Weights of a small transformer language model.
Size: width 160, vocabulary 32000, 14.3M parameters.
Architecture: LayerNorm before each block, rotary positions, biases, attention and MLP in parallel.
Training: a variant of Adam for these matrices, 427M tokens, 9277 steps.
MLP neurons of a small language model. Each row is named by its layer, matrix (up: input weights; down: output weights) and neuron, and shows model dimensions 16-111. Each number is 128 + 32 x the weight over its row's rms, rounded and kept within 0 to 255. Numbers have three digits each.
After each neuron's rows, "fires after" lists the tokens most often just before its 100 highest values on Wikipedia text that the model never trained on.

L4.up464:129127131151175145150074156087085150056125157108126185130158141141143181135124147134155159176111129159153135158148154125119155133123120106129178138173141084154103125156127128066103171133064203174117088147082145128134133074136136158133108157129124133091121158063174133047086150163153143097
L4.down464:130169139106126163139157103138121143171150085148114046132116154133112103108119122099097091087115145103125139089110083123143100149132148165113091101109131170099150135125131094191135097100161068129105181107177116148090118172093103108164105117108114147164155100144114142184151120097121118151
fires after: ",", ".", ":", " and", ";", " –"

L6.up508:055116112111123078154098092111126148108105106133072166141122079155104145132156156163076169034133150164106111125083125124145113077130161132126199141103160161118156136113084069150132103144084153111092104108154081205165159150152154174133175066118157117094107146179101110092121094134179210120
L6.down508:137117131115180126091149175155166098135165115120133167085162132071135189123161181096155076144169112171130122041059147108089116151138114133094108063123166177105112040152168115189190136109172120140149088134148168118150115123126121132107134146090136103162097142121155118121110118113102089075
fires after: "\n", "|", " known", " Children"

L2.up537:092117115170116161141115117162127129127137127120066160116105098161070162115114167140170134156078144130142130089125124113131136117108191130177084150195244108129118140136056119098113089145131158167113147154106114115165135117180138103157115076088120135156140086066142157129197135130121211101
L2.down537:140139119087174160085162150193044162169128080160162129117103116122174126089173199120108145148174102116100082148038125175221125132121117078070096112162154176112123133124125165163138128170153064124153068077119091132144130168066093125172142130130138109151097123160107092118125082146133096131
fires after: "\n", " genus", " December", " Clade", " /"

L10.up503:120082144130093089157109132142109137156089132128098107074117164155132086158147133112135129120135091119139094126167195146098093131162185124075096119158131125105131146136159146194134168136165119127091084159164134129065120111096192112120159135131168188211147190154114194133171140120172092115
L10.down503:129128106113123145151133169130132145149129120074105091110106129135155149152157074150077149154155153070138159167072102108136100154116150124166120136166132120131126121143102142167145162142092092130142108131114124123151157110102112134119108100152153102097134084137121116074096159140103143207
fires after: "\n", " 6", " 13"

L4.up81:144091143149123158102076162141076128116095150123097170166064203165118146109119134167132173130114087131155196182159134071151162124115051109136147184102171118102134174168122099137097140122090103129132137122092122111117134114109141192150146202153104093075155191085099089103111123101186127183
L4.down81:123111168085159098144161157130104116137134114112129179122105096109100143143134112180089141125143159124097118107113009149139125144151130124203154158127173105152124052189110094125128091147148096064108097111117125106155142133121141152144115109114133108124111082133091092093097124110152184118
fires after: ".", " (", ";", " \"", ":", "\n"

L4.up379:143151152119104141147164163164093175120109105090127180149099200117127165212144133135123161104151101138148099197149176148114161062153138091168119168128166093118147143240121135094059109127085117196123061114108109136199110093117115116119136121158145108085127171101147110077103171140127055157
L4.down379:097097046162115116095107133097137101151139111142092073127117117122155176085119125147149092102129153136105112104120103103159168165126146113067164076098063152139117124046108148160143122165175096053100144164177121163083101100128137113140103140084133108140141136115099070179120143065159203134
fires after: ",", " and", " |", ";", " (", " was"

L2.up553:143150126137186134161125123130096126096118075129105185095074114124107126118140134126168212188052141110168094159065213130134137188100122146135156144137139161121068134116053116161124151163146124162123131208182089092116158153116142157135141089063134090142130121122131168112097189121131159126
L2.down553:146162121116078135116098133088096162133120102162087119138162081047180165131121170112147189153064150127122078154127104157155156125097110145132135158129141131125072143137091109151161179199111087140200199173147129125078185158138154136098155124102177120125120116119108143114070162086115149089
fires after: "-", "\n", " -", "|", " Marine"

L10.up527:137161057099135054174083063132101166157122140158118101066133109140204077114137156133108169125103097212134074125113078152078129138121137124094107133119157207127139111123106111128100115113091106193108077092114109174103114171145125086135164120163152162136123196131087089115118131143145110130
L10.down527:111097089150179167076187148117161116144168128155090135139179109116088113176062116106102126131189196083083143191141164209183125165079125171111115098166153122097199104126098102159105104129130123116223148160121139127131132136151139148122118085100095113193145106107126102124106091144136142072
fires after: "\n", ".", " his", "'"

L2.up174:148147071170125086164120144147118137079130113094135114101122113111163182130142092101160131133085089211117144243086103089142117111130127145124120139137099156111106141108142096129103094146155147107149116090160135160129140186121187146076141153129148083105184143187127039084080164163151147146
L2.down174:081180163189121133127134099143145142075185130126119127149102059154082126142157222104052158147147178103091132045086145142174128133058181159097123122143175108116118113188094113128102117096105135160168166151091112089155130095167133137139152089139164130135115151087129145148107181146096089148
fires after: "\n", ".", "|", "Early", " Take", "'"

L10.up241:159139099101118135161168160142097100126109123113167084127089143102098145165032127159112123115126143077118159128109189062124157189113177135136161131114102142170133156132154123159129168135158176091130127163117053122118063077121147136120178153136167163147142118091102172146122106133111110129
L10.down241:143153090094125100144199099164152115149109085135139217112156109140187121181140082104138110169112113079129113192089049133121128170084069132143145174189146126071144150119164125107130169113124089188085114102134099107113128100154087106093072135148097099104124145165086115102167155059122129145
fires after: "\n", " |", " in"

L10.up232:192116105133114134169104157151150136151097138130089124076156159038112153153197166103125138134116185183136133192105143153145099122165062159126180136091174155051132074162162072090160170121142141099143134117164089132156150141111072143098111105109120141136158170144100129052166138165137141165
L10.down232:136089113085157113108123093058165087147199144122101140125136195153138174082156125121119106095087091198124122116130091166153137133121098128094203140142111085110117137143000124131100131061172127102142160147119142107165174141134115133093181130125078131158163131110153164180139110103164055153
fires after: "-", " |", " (", "|", "\n", ","

L10.up555:114172142135127102131092166130114076155062120103125135093109141085103123164116162105164174092123100104151101098124172043137097135074157144135139141158111121147162095107123135118228161185112134172146119089100089117046099116110168173149146148152118120201145179113135121094124131067158123119
L10.down555:141071081177156106177124094079071096139124158091103133102155091166151111145153108158157110093113123141084156199166091123099142132133103123093079083144151181115092137104145181131093142118118120147118111136186114105130148150170152152097074115103131091103134152121120105132113127185139142179
fires after: "\n", " It", " He", " There", " She", " it"